python train.py --norm="rmsnorm" --init="uniform" --init_std_qkv=0.0343 --beta1=0.9 --decay_shape="linear"
MLP neurons of a small language model. Each row is named by its layer, matrix (gate and up: input weights; down: output weights) and neuron, and shows model dimensions 256-383. Each number is 500 + 50 x the weight over its row's rms, rounded and kept within 0 to 999. Numbers have three digits each. A neuron's up and down rows have the sign that makes its largest values positive.
A block is one neuron, or neurons of one layer that tend to fire together. After each block is what it responds to, as a language model described it from the Wikipedia text at the highest values.

L3.gate83:428531458495461450504446596489521459561445462476449440501414502471467468415515499425517484608526471528445512536470525516544531522509505473529456450615519478504547423455545530476476451488479503474565509491457527519495539562536447518471537470524537544492435532385524554493458514477621575471455506520526491513491459440488492504587472557486480563525474485554566506388514508476492548519455
L3.up83:379444494463446552464462549661460518641382546453460421489478524491444425502368511534487416435546518467530477509511513431458548570519561465423449422451545486511509461508567454480516446509444486533610500523578493502493544460561524457491624598602546551457531483503543484539428509598569492563498543455491453511419491500510573591522507540529518515461482424525537552518549465632492434542554
L3.down83:394600463450408527591468562503570501488514529447524527526454418439633468395499584515514560496469467487485403440540455473556520529570529504545642461559508498496479498606466488601468376436565444537496564550543531443578547471572495619505546459602493554469469469508431458523477551483505483489504428486467597496546551547474471431550438461547559455531554539487465529444499504381534450569498
Description: Year decade digit

L6.gate246:451539529524507426529450456514531507447502431472444484479433574451538450500506572510450471549535589490433452551419413543497473460576533473473482439595510579516525524506551651473498482562531538604528606455523556499501554475535485522470538468533390508483469556493499576538551451516465568471573508455521412493517548623502532465478428518495524541467602432535544468434473522516579584494583
L6.up246:451512526415478388567496486520536412490514418602465509535482482539512522503472497548460448521441493590603508537564549498549409562539576384529458467538476438518508538477555460581505573429622613395526543551481493494514472390529484485559494452549454532451472488543403606507503480474463478426509518454431474534446465570429483482517483513536525474432441518538455492487522546566543411484467
L6.down246:513468570559456495452493391532494394449495469522540537399403535443503582448507475433469532509504519497499499450466438484590544486476526495447532432564521449439494487495522469551519654474512547462644429600514473517502435475496505543382590519554483456506448583505482530533589502401578560460424481557523480514459476507498549506496494418548592568503522455464561434487450468456570541377510
L6.gate447:591456472472381447556502417502480565407543429532533565503408353474536504593413448448572521539479463614453478533546389454517494468451527517565530555462492466526531448611488493501484493492531479551476471477492512545500500489500559485526416436467472535523520485487457503579562510548487553568501570449480516533582484478415489570485401489497578512530427507550532473567530445532581514449460
L6.up447:490485498548464479572495575556457512488451541530458474474421512487429468478485490538562540433489502473505475464475451479508644544546389427508584458550506492476482470481478490502582435499484568503580478495532580493505501449558465394548536434426463486511494547461443524533504557556481455561458532519530400506424444566494354508468603470552525511447488494487459513472458554557415475480488
L6.down447:505526543480525445454484541544448447606512586555421526424596583455507534495489518554522465508503506399513539499468586552449524565472445442552447427542517549474503497459527514480513460489535530510565461568516425490562543489456419509484493533534541460440506552529458552537568536478440416414441446552508532385438536515511478409493541436475423469528524481442434510498418479476440502479465
L6.gate511:453584450376557418541518400613531448437522465450546504593515478565529475474470538557520520615531535544534521553483461559517469440566574493393478553522445461501447395519527506524554534527514435508395432427506589518476508489527524562500453509481390517464513497467554494558491465422563615483517536487515477527551448582528464604530474485498517535439430533531546507554536557543498513509521
L6.up511:400577490370539445504500563634423499477500496503643468495517500568526473476492547532496530604458465542555545532490466563508601521532550500464517525472427534457450502563504527476522565539446457543417553514538544481502488522513511466543433530570414542497455474491496416584585557536482571443466423396534406560481480510451474596491589395528551560445529591417443416460569501560487461476440
L6.down511:521507537455476500542532563484548475447440530562480534412546504511517530539506471506442484475454404536475471543553492485465511558496517499574521476562554466459495474537444552497620458473519513548517431603536582596429544561536519447454554527500483488507427427512488585526583566460514484404480512512482507499519489426473566451453469548497440515467464496486412540476467494488502518509434
L6.gate647:497462483520517542509542526552568572439413484533613472506531511480423544461525415473578460461490468509532502426484493422574518498508543460539449525444482385432501452540516469469555529468482467453566441506477603562517433583542512576436535470512473546408509535508569563624562526588420575536456469514437551551446537532564526449463553428407468528368535420496595396509603572522530522505496
L6.up647:434444505417552482478518611510481470431484456407468546473428502435414419545391483510490435484511460544564539520405425501473508445439534406580483547484487494551537482490521494466443432465519494505559471524427467411544582534642498552516582519473461487491422473526436581532417429493491464484560585508569588578459452484552436462482555451504474574500521488486456510450502456451454499464609
L6.down647:466597560449579479576458454529534512409556490484409510453458580419483513454427456523529550508484440490489492502464427551525527416421600441524510421487576488508571526589540579559522468445513510550483510476509416489519533467411502528468563537499500523598520437453467405422446465509433537447340507522487457446459480468443405525543457528513624464500482493478568504546551505571519548562531
Description: Year decade digits

L6.gate266:509522476529590454487570512515509483447493546549436552555567381467516566498522575530510464473419486555554502542470497488579546585494524454498481543532580442540528438548424567516507488514510488560530449580479505403483477486538470484506522500448418487446439510503516476524488460473578557435439499584483557491493500399553625448357525549485550558481510511456449475600409578489593523495460
L6.up266:493572391415495498475637504475462557412445506426503529552446450515523479440575565526535536459466450512436534527531428507479532471497384575537540535490500467509556527477548445449483545520478480426536515540517416439492449442500580478488441465455445527530528473502457530437489459528546588462551479566426524474453517392449486445456483496511485574586556483536501466644471560501498455507520
L6.down266:520449567484438444591402529572425511523500488535483574526530490477495500571510502474510479570546456423530478504446531450494448489486498433487594431491469513499522548564414472555467412510514523594521508446583535446496474562459467568564438450504541534490501520638479522503518491486631420431619523426467464522513537416551510461400541549555449574617515417552439573519493440510538483467592
L6.gate342:449443433520518529515500476489497473445467480470422434493449398495513520504602510446550397452585496556507416577501520501523440419560493404550540579407519476616572466514500474444531443510533426456594474413467504556436513493458471471536567434546526482482516496478507452440446587482449483348443497478451423505595501539504581504439512521510469566575461512492435467421538514472512457536431
L6.up342:648513484489426510479482399555504509536531607591466470491383462515619517491526583485507425497457500533480484411439521428509471507524478489485382415450498505495507459571535580529565463517542503451384395568473526584564501487470501572501446557462526602534486527518478537464471479477483603483586505471514379525548519587515541468535494504461482511434514530467534442607603513558587469554496
L6.down342:451505477522504531495610476547538552436454462573466554471458501576504581418490465510514474489549477533522509595565530521506412497508466371475591620510452541519483445494462497481478533504534439525535455366476520481516455477488461555472548506589494429508459501559530476504489568516491538520545506582454441469555528530456567546387511559500525517594523456522453513417517482492475459484492
L6.gate539:490516514481544545529469469458447527544514568530552500537451589464557575520550470546529493473547371393523512474451571476500470467473573421597537561553476454475500525508545397505448377506575508528428526578504552537452450457474426453439485473476582521448457585487658417527492532514446450487465527496503608532478506427505442487464454501514438446426466447538420467591505502512585521461448
L6.up539:491606434492502489520580465523474563505458589489554515518432556541476418478474369503473534545531469547461541508535434537471583564480394535497495525456510491583483606488497496528474482479543578514511469420469570491424451404568608500436408511476504490463456351528476561437471505447604586440546457509558500533590420566554558522407517505462581494504389476479471527443494485576548419444456
L6.down539:488507494501485606587526543515465510488460395513524455513554548451646499458577542431444473568464520505488487537581418466473509497523458479466422551529472449487513479488510548536589505522520580585558540584596536556474503423538462495442509455528548483507387594539488512577571505496512496582598552519537568488468492560509499448497473511497506530493511534495596550488539550540424472486483
L6.gate702:569522472477578422580575498589544610488444607559502534508420487484473492487505436444464483552484494524466479537533533513499519469555448517497528586525529510369561495546532523523485420545535610436474458427529519498504646512422469630490545579517569495572447547515507493555534473498521484463558464546493444497526587418523535477435532496487516496441461402490508416573438566539501408545481
L6.up702:426456514518470509528534488633535505470424526497612528540538380455622499414524497491481399496580464583484568536491522488548582530591517489551475515605581466544535530436488535510538542561562562442600441500546476433532496604448503473423454480486604483496461504571597443526503563543444491448412471600445427424534525489472516427478468515575525488466408476564493581589524474528498527450481
L6.down702:470422478517536512461527552556452543517498456534491549416510446638455453544508506450471482410523564501490439487527477495534402582574544573482583435527479460568533523522524444473525469484497524414521500431526527456525442470519554501460393493540480519439485474498558517538574505521488470522698489463495518488559519570507543409566514476538531452532473501494487523484489570422492513490522
Description: Range dashes and connectors

L4.gate1:505516506448496526459457464513582428441479561476537503592539568487494498452541472502536495449415561454582418464511548525486436381566505473511574495502555513531438448527485435518515491483482554498485547483546527585426396548528465471424479430594513414463444434413436596472540536465555475404490522482413538507432591445493513482365547505577572637454457430486580436458530520529457512465430
L4.up1:461434509380484604522460485509516542516465443583460564538486562556560436499463561509566631543504522494567483505539522591546557518504565477600522500424557482558548505521539543465547537555454412460432474532471538449538430513524453523557419478491480537525548558487418548485609560486481583460556491539494544406476510521518507427500574547489440492417451436465550505522610531556589509541482
L4.down1:570438418560414489470525499523509555455485555576530580514514483552464434515504470572537479465463501476436506471487514566496512544544578553417594548516454565510420555428425499512466413418490511417527397497470427530589643460495529477483511522591496436437503457460451529453580432531580554581501513502465481478535562499534463449440387468438497527466559447399496407488551518522472473566544
L4.gate171:459461498540481426557531509581490420428512583492550464546435564498523499362567492504512547537473515515591387445601514502429498521514510489559512508528571528552502545619473498508482523445560496545527508504563510500544436448449483507461480484411492595441413441425571444513560517496532570428443604588427496591481588473520476593499514421496450430487490446477578564427507564507419536555528
L4.up171:398475466490484394465520482570407460487437549559543444513500569463508461381601569425448486547511550525539378540591531537499481516514443532486584447448577434489568551544484492632520575488425498543461546486529517432542492448503500441537557456468527505494514442501520562573554495611617454498535509504522442507443561526464503537477499424538435438497499484534498548525540488535452453540453
L4.down171:502455468438421403500458431541503533483507518555551501499479525457606497468462446480531451508491496584402433568614455506535491465483503393536423567500533495516604479450514544521555481555584496585483562539582521421466567503502478504578586479553502495442535479524457579562448523510543561401616513482494574466503522429516468446515463562541541540486381528522431545406536543503484484502543
L4.gate172:515560480509579460472525513524499467473535546564600480606446485528550500475483525493435399456467561465453436510546537428496581491459525508501509528508478394428503591475437480464445556540551419473470572541573511566467492542472544534461413500493497572579480523482423459456642470488417527523447528569471481507465501562498554456519508479510551503542518518565577561534508573510475583548477
L4.up172:459444511504441507605484446495481501416556616465456514527459547400496483491496397475541528521544454506502450549506629537521523584524468432471467541452522575481533538542535532512554467484497411433446513512480541488528447409542550536512569504470607554467478398535406570502495480435546478383461505576606452439496486513464489422546472508536400549455555500536527448545492445552502454444499
L4.down172:483427481489460397478520443554523469507506471495570483504538536415510490418515558545531524418445582586531448511564450496480548447485548521540567571578496469478457488491480392526568528515542442516545466480539484528453542466516442471549528492520505436556567469417462510600443518578523532491573512459533548511545453440429392468465518538494457458376498567497501453450553583553484471580575
L4.gate506:409467443507512482498493549546463459473535469447558478504481565446456602406462509469538433572553484470524509467530464548502517403553528546590510475475477492474423438477508534473547446493531515462536493404547529495542456526540417496449466520590464493530496487539487535590524455466473481504544466442494503466559573453480547601572531472583621407444581469471561446490512542534463465532556
L4.up506:409432442412448401486530556496542574468503516499561551592581450550498480418424407477559508432485470587528463507575509511487536404464413502521551540584488535575522545504461466516527490481520411485445460611544558554497520459470410511550437522598516553518479485476510564606440528476538541430502606456513496552445451418485548606516536455440523508423509571494461473521542587509567470518538
L4.down506:570506498436457439505555429500456480411566470542533532496524512413565513493467453475537466460554433603439594579583502432568438466541444465543609533583560516542541422553466507544543484554554482507490440480489486458550546443538466526563549518491538517457447564545513551558375498541595521458593496519480535511428475441466564493519516476521552522483512491511580480533499582435507470579519
Description: University of, year digits

L3.gate203:500543445453496512464471495534510436457501362543457588423492558533501487468528508560450437517537421456472482623570430485452478393498572413507460420539535485488514523499581488444464536415464475442413434499463521496480431576432531514469449543459411432510519553494510433544418507510574546436520507524434350561582488530557614511532459492420454545469515403445508551507542496385501458605524
L3.up203:514579503401503455468477523515473403463473443586438581396470627544485505514448464515459493479512446564575533567530449480511540429504482499489502496516538512451488480544447456457514490435480479440510608519488535539566485602449550562499525535487557517517534495537541480572450512539470530452557488504416463439531530476530594442527524520424503586502572495485537558478507499421456478575501
L3.down203:518481557564505401467538504558508525496449450553468528502481479537562450489549516514463474472429452468486577473512522452503544554426480471467471469526483520483504585528458534564586568453474502531519582477481550460464439578470586529516470508469538474546461454530574509553464505507418597423365467536475508476499464532518544514474502459501401591440529492576420547425515479418519537524576
Description: Negation and aspect modifiers

L3.gate359:594397396586459456449591589567523479488559497472457506423463466451426428524514531371484482451500470512528610478596523469451461565505555474534535514529495437521424431426519396544490480543498586475451480404485506596550512511585434505531519512465523507499504492411562460521444522476517447582485613388491542546582547425614522593510498533522521543444528494447527502506397504449484520559464
L3.up359:565510458480430407504548485397482483477534478431542455424462419502387546527413567421594600549530515553423619417447432454502472507387466434423470468446505459516459503490582457486449454462567555521516521550489586577428452437528505579446574534541449469490448555493472458550440417443543530540502547486508578487510513505494463491452550579507587529495517415536498489408547444500425556443430
L3.down359:574485519507477577517466445521547594425558462475487504426479475483492520504471522453521537570530548490526503473482540470516573560508506494437474479461501461559465537508515513433510443506571463546488530486542404507491516480578487400547553506477490487553530503476452530503465463541492636522549400501549494461462485596389430491563510463475508509498467515434449488571607477575539520516502
Description: Word-completing subword pieces

L4.gate448:511441411490469449600577459485506484505559558488610513446520515460481431471414494491558523495487537513452513541578458508482449425463518542546540575501513508496563437455486482457508583483441519564555473390475456521460546503527423517505435434524435469475454481483469521483523531579562451495544475545499518588472479475519533533488413519490489540445485430432513533511429472531533530543500
L4.up448:535469531522504559482453496490430537560504550444468566539468441545540522576553500476471578571474476455479497438395503544565514524537590394489505501539477592502538600555482497610448521476510546430454419493379542599457505486522423555457535502515416520493519608423504554563546439495511483429544503569505515565572553427491508487365518529512541561473503528463576431491513435407511403566526
L4.down448:522518435585554488524463480608508529535520502500548603489570400546467434526507539488397566519503502556463521539485442491530590553484497491497529516515459497575565530443481427497552483489410534450668474487516485577460522452558510538427462530541517442528521563639512554463485520498502528532547398565380633497509475509435489523472516535465539471525513433529445425483469531531424460494419
L4.gate548:493443542497458393538451495393582569481564486433479529518532587431472448544520479394569514598428515481454514486567555365499498544571619462540470464581520471516549555493541525530537537517476589433464573524480548497463496434491522588498433348490541526542524505542488517493497420532477484475520467505470489593422550547460614545497438437514595512488509505505556458472478498456500475449528
L4.up548:496554507455483463420519490461511492501468451442564513477404571521515474422527484519563358478428486539424424478589469426492423446514548557553556432569445442524460573431547547559546537485491471418550583488479495500540517407452475548392459429517492463549553447570530526591448401490477425467518471503530487511438481521428553517459563428487542464513563516529473455486567445523423440418570
L4.down548:512395451517471537536537427581434448497457464485546492568572529588462460475422469547465536391526549402489503525446440512503561542513509615544548385532458532401551499461480553472525436541451574548539477442530519461492594470576524460556511471550534484546522527507505540530505499464488594479619445571512514487539391537554420446532551549501572418557457548515473536458516489542512461490492
L4.gate642:472483473462544495550505390563607516484498558385524593466475429551487414437495550509465444432487521599552425536487490522580481564433544520502482502448482698523439534477553469518501521527535592452548536428416535498446484485385497417516461592561460454522427548585488543526422509514536441535545460468434460497492578477565584525506461548598535464466504483456555514555518581444455434526438
L4.up642:516474465538461464551440422610516491521504485418530545523571434584481515527516504507539544528538469469412485512475461547545416496505462513505416541483445603462512504448546508435505575438512466481574535519432521560471452493491462460562604501508584518521420449494502525554490519569573529429496451550583555480491468521487460495524425369489439536479428507466511478532445494539473453463521
L4.down642:447541489416565533525519484566540505462458440537490511563575463511466515471491456486435461493467512481523472532457519491455415571443503528515426424522448610457511486556519409491536461575447568374492451485551617521434524589509483587506462484438588468489524535517532451507462622502476444449483507374416516505517486473525489522480539541554469481545468429443507548553536542449501621470462
L4.gate682:498488568540482472546430419475466522498464508479517534488513451538595552526485419445531431501392505477491487524539514518511482467520535473510450533501442488457540459565461464555450553470454492501576384469417526429453448500518373488462471492515518508463527500443441486507519498475548461403410485502476429506519455475522571563454581489549471618413434518540399462539468453541535460515536
L4.up682:529529480520468560516521447534468562490546487536553500522484526459448577460512408480564426532521518473519476568423499566539594462511540418468458460589494568469488572433554485603494479530389392507475566435515505554543536572557525513470467620452410524485519538487542468563484542438517468464572512472440501544356545411466586532428523501497489515510506519540594452522570508550441459504542
L4.down682:557472476493482525492576443444582434495546583439513433430508463479572593475543413600453494441560456511547616526514479458436471434527574545483552423585442440479488500515495484512476451536508531449501386491458488511392482558547542505477612429451520446477546504511504458501423594463499470550659525520525460441578393462457422540591463574498556535402389445513520569540476520523466463498582
Description: Rare proper-name word pieces

L4.gate370:421511400497416435490543459470469513472509541454480508555564651415536484434395500460583437486494604512561564485461472474515403460462486508527500579546478540542500453520625534473534442448543480472487538538445540390501537486539506513451449478446510406448485484528445555556548523502451429479547484474387389483569478491484483491574528465514530387523425502485567524545505523594539474429473
L4.up370:488625504388466466477568539514505519421444514527483469513475479466499427445487441555521424506514536514571503427449540408407494465446421460395550508492542470481477429534521474592571522506456596517409460584517575503473430537491654564579478480532618482469486544479543456413536496558438499482554546535500436484501548579437426523482556445527514443406474493519554587476539534489537636498516
L4.down370:533563467501517466439534427512567541415517541547487586538532516399456525481467472580583404513546546610479511494556482481487533465554460444633562530565512536468476411457499542509463541526501499550488549536586479483505521477504467456503483561496492482500510547529390495517508576574546577479449499419464494433449570516552542471512430533471490544484512413539492373572496546592499506520498
L4.gate613:503446373483525529498563379551530466530501414540504563458536494484473439451533545453489550525553436597524570537436561445547460486520546578386538473512496399486517523466603431483500529467386426474447548454541474580581472448464515443424440560527477548539539442514532512503418511627417506404544610530412399542515472579492538539490450559388444439558575471440485490504478574586388464484553
L4.up613:531602435522441517533498511458558432435511543482396436519454537504550443543532509545422480509425522472519535534526476488521553507510447494506462414427538546525570512451601542501462506573545518493446497437440603499408473469613545485605448518531540524482576479522532391507588502469500546579478522531463445526521543538499483480483466575479437574502489430520493452441505491488558537524474
L4.down613:473542395532507432552560458491533462474432481440490498482517493674535472556466482452550497507530596525430432523514516489411445438512451510473413400522479472437482544555554481527364454489498426462481477464476441414570439441548447550452588599562595607572506457462438432461498497457405500450348571438501407518573537460475468460535501524444486435569473435504445456480478513471466516526509
L4.gate621:541411442463400516522432470529534519428491525521369487478518526622597385451529509521451463587568504508444481434492428512481462447494431503449424442414583445496478493613572518549531462435514474467471460588568411468497508475423505491532452522492479514460543464626446553480532512479478468529490493444436441487523411435454476517518549537529509446521492540516554540525487422578492574506434
L4.up621:549550457476516470491490463530530617419560403511473442396549443624448439454537471454515468545536547429569495546462511569523476527592505524495501575546573413483464586532460584501462495504555505465549537488489584414594480503444466436509463575495551503489605543550498572421437488493446538403445447490457498413431514536495495517582458509475440446472432571584499440524536535492538464469485
L4.down621:508502455484520515436410543451453498522487496522538569467552570504517487497545519526540446587599619492484552525472534460382503491585567461546501569512465506414548581567456505549553454489502569447523515628465506524548532580510448525501406526543518413560469536487593546471488556532527446462614438486461405493504568418601483470525433503457487475434426490494540509464440497457586542498545
L4.gate692:507429508601450459522584482532552456541477503550598513409544519496468454470577371454509523648526493445599428555579465493452486547448411430527403593543498491539464473515594577426497497530430430589497460474504546594535494500467518477434460487490491525436488527488495487463519550405485554597508455562486510465525622478504506548566504536497525450432455608460468506485515560558574489531422
L4.up692:482533435453517464513545571557546509604447489421508456481599544499500378406522425539423510463542551463490511556471526588559517501430450475448497558538579486514438539533558489560483535481512507528461492493467462507495438492508628442515484492447539464479593524553389473323508587441430496525458537601472498471489506525416416567490503580615528435494490503575528519463454515584483546362468
L4.down692:511504518426433507458479508483482510575478498479535525490586504474573411523558471569450502396476551572578532489467502543478464590568444449464391517525557461527547436569465517538446544464520459572410511491493580394545556521492507497550517438440483528556555469482537570450542511580523581506325542420569525457554477534445535481515530492544517505600540481532443502598427459487448504417583
Description: Name pieces and partitive words

L6.gate77:526493510493452509553456527482492465470593409520466412553391457417486521433534420582609554427543502459408526473584599481566513539450548573522478515516487410545500431576459494570495454453470504522476498474457562473429442536425549541491510523502547479500536515493503400489396512571427463499406461469444466526466572576527466474391422427523443539435436543553483513576478496419495516425547
L6.up77:501498522497564528520563429512527531515372527517492504538529528598531573548537526608365565453488472455526482413512426448421475573468496509498448568530506494527570527505476462507528505503557517517499549418515541521518474540497568551407451533429506540451553483457479446624541457468481491541416480489467427535452538433478438469556573488471548480513506518480419453471574529502429495506552
L6.down77:509527500528449561601538564429511572546458408486497525445581554486622456453507466515602528490518526479466451460493462489543528433468440504564534567485558479552536507507538519459474459526512519531475454445463482433483495462538527463502487462455503427494513476560520479507500476492474474516715496504516574493543517521511545585376520456491544514472454485599387562492514477491549530537562
L6.gate205:497525478450476466508478497451547475452427431447444510547566483533474561563444516434499499546482434457547459556475522466486457479519442468446437426513466596583407426506524475454488522512468491402418543558494524559494470498605529612484542567543559526519437619545536469489411517525543519456451471518508480523475497436606508505425533464489455486503656509599548486523454476512604442594459
L6.up205:567451471427448475580512531561505450501480548504514525484479528475482416484430586512443477503441465465510574564491536462486510530448582523500479461477441506441531530508562501547476448544439622454436580577503507411486550520482501455393595521515545517435496629527462424528532516474470529426499484580515559447476481486446503461452537472444400448592463477472555528604568458511561364519541
L6.down205:447533439449462494568498478496434508540519450547563392443510500463433505562525561450494532486459519512542406514408540465471465541522492609415563449514450499470493472470523502503539532527608602534542532461651539468467545436551480497431488532453516422540437510463523441444390474473618436406607505490479591539530520495397445470442537498498476515548502395472519513532459388513503431591524
L6.gate234:479472525574501462542590504481525473490502443471544433459385412564490402424525548489553534547546487487411441491501461467461476470465434528551465589555499511482606495527548560551522508551421521453570482455520441478495543537576514563451511543398576600465546447550448500562508511534499509432426462520430466499513480482520517556505527517461421600520451514553542494387523458421489478577510
L6.up234:433440534443516575524490491478526500455568447486469478429426415586426544483490456496597456565576477508494452512427528599466501511594441620437493564447513530508462484436480460399449577583499463462422434428422483413485547565492544446498477513625539503483501419517488504450457455469483502528485421458495468373511526510555524440561412558559479523453439487476448492581560581521586525512545
L6.down234:482574437455460532505568524421489421543477425475561488553494520532424472577527512456568587507584538483422533455489545425574498518476492553495439511463487504481524535402492533473512591543450523488541474453491570506535562496504455507623545498495511439567501508507545473457542542493490416471596486559527500565455521532504436483450509523464528450539426508516473517452501475634503545585528
L6.gate389:481522449349525460517505456516466469517471481499594521526505519533489400420478523597520568528511484435445527457362475484491515433562567524434480539445482514479497454578584561502549492431583481483486506457557561433368552567534571446461432604394619546488547508479422418524444532532443492538442388501481456571534528521520417503482420516513514480424567528495512503522550545441611430474546
L6.up389:487507410570467522585512538557450436465483543480502523513476485482514515450544478515484542513540485431494526434514463464582536492439592613486435520462493567563530598538442439464539547516448425463551422556547485546465516488521508560563463531518470406483419511431428550438524494546438485491499470443492492529609445523387523545397585530508454532553516488467547531461575543476388464519483
L6.down389:530497477465687389586543489549512555586518521458522552478442557546565517550533464521517461550520525446491558457553563507446398505492523534482415419487529527527540507409602627431524550580509496637524509369491540632572523542540510482471454544484533517508576445509480457530522490540487443594548469464574526577526442587474533573553465440475540497469491464511535438426461423534516533523477
Description: Negation after auxiliaries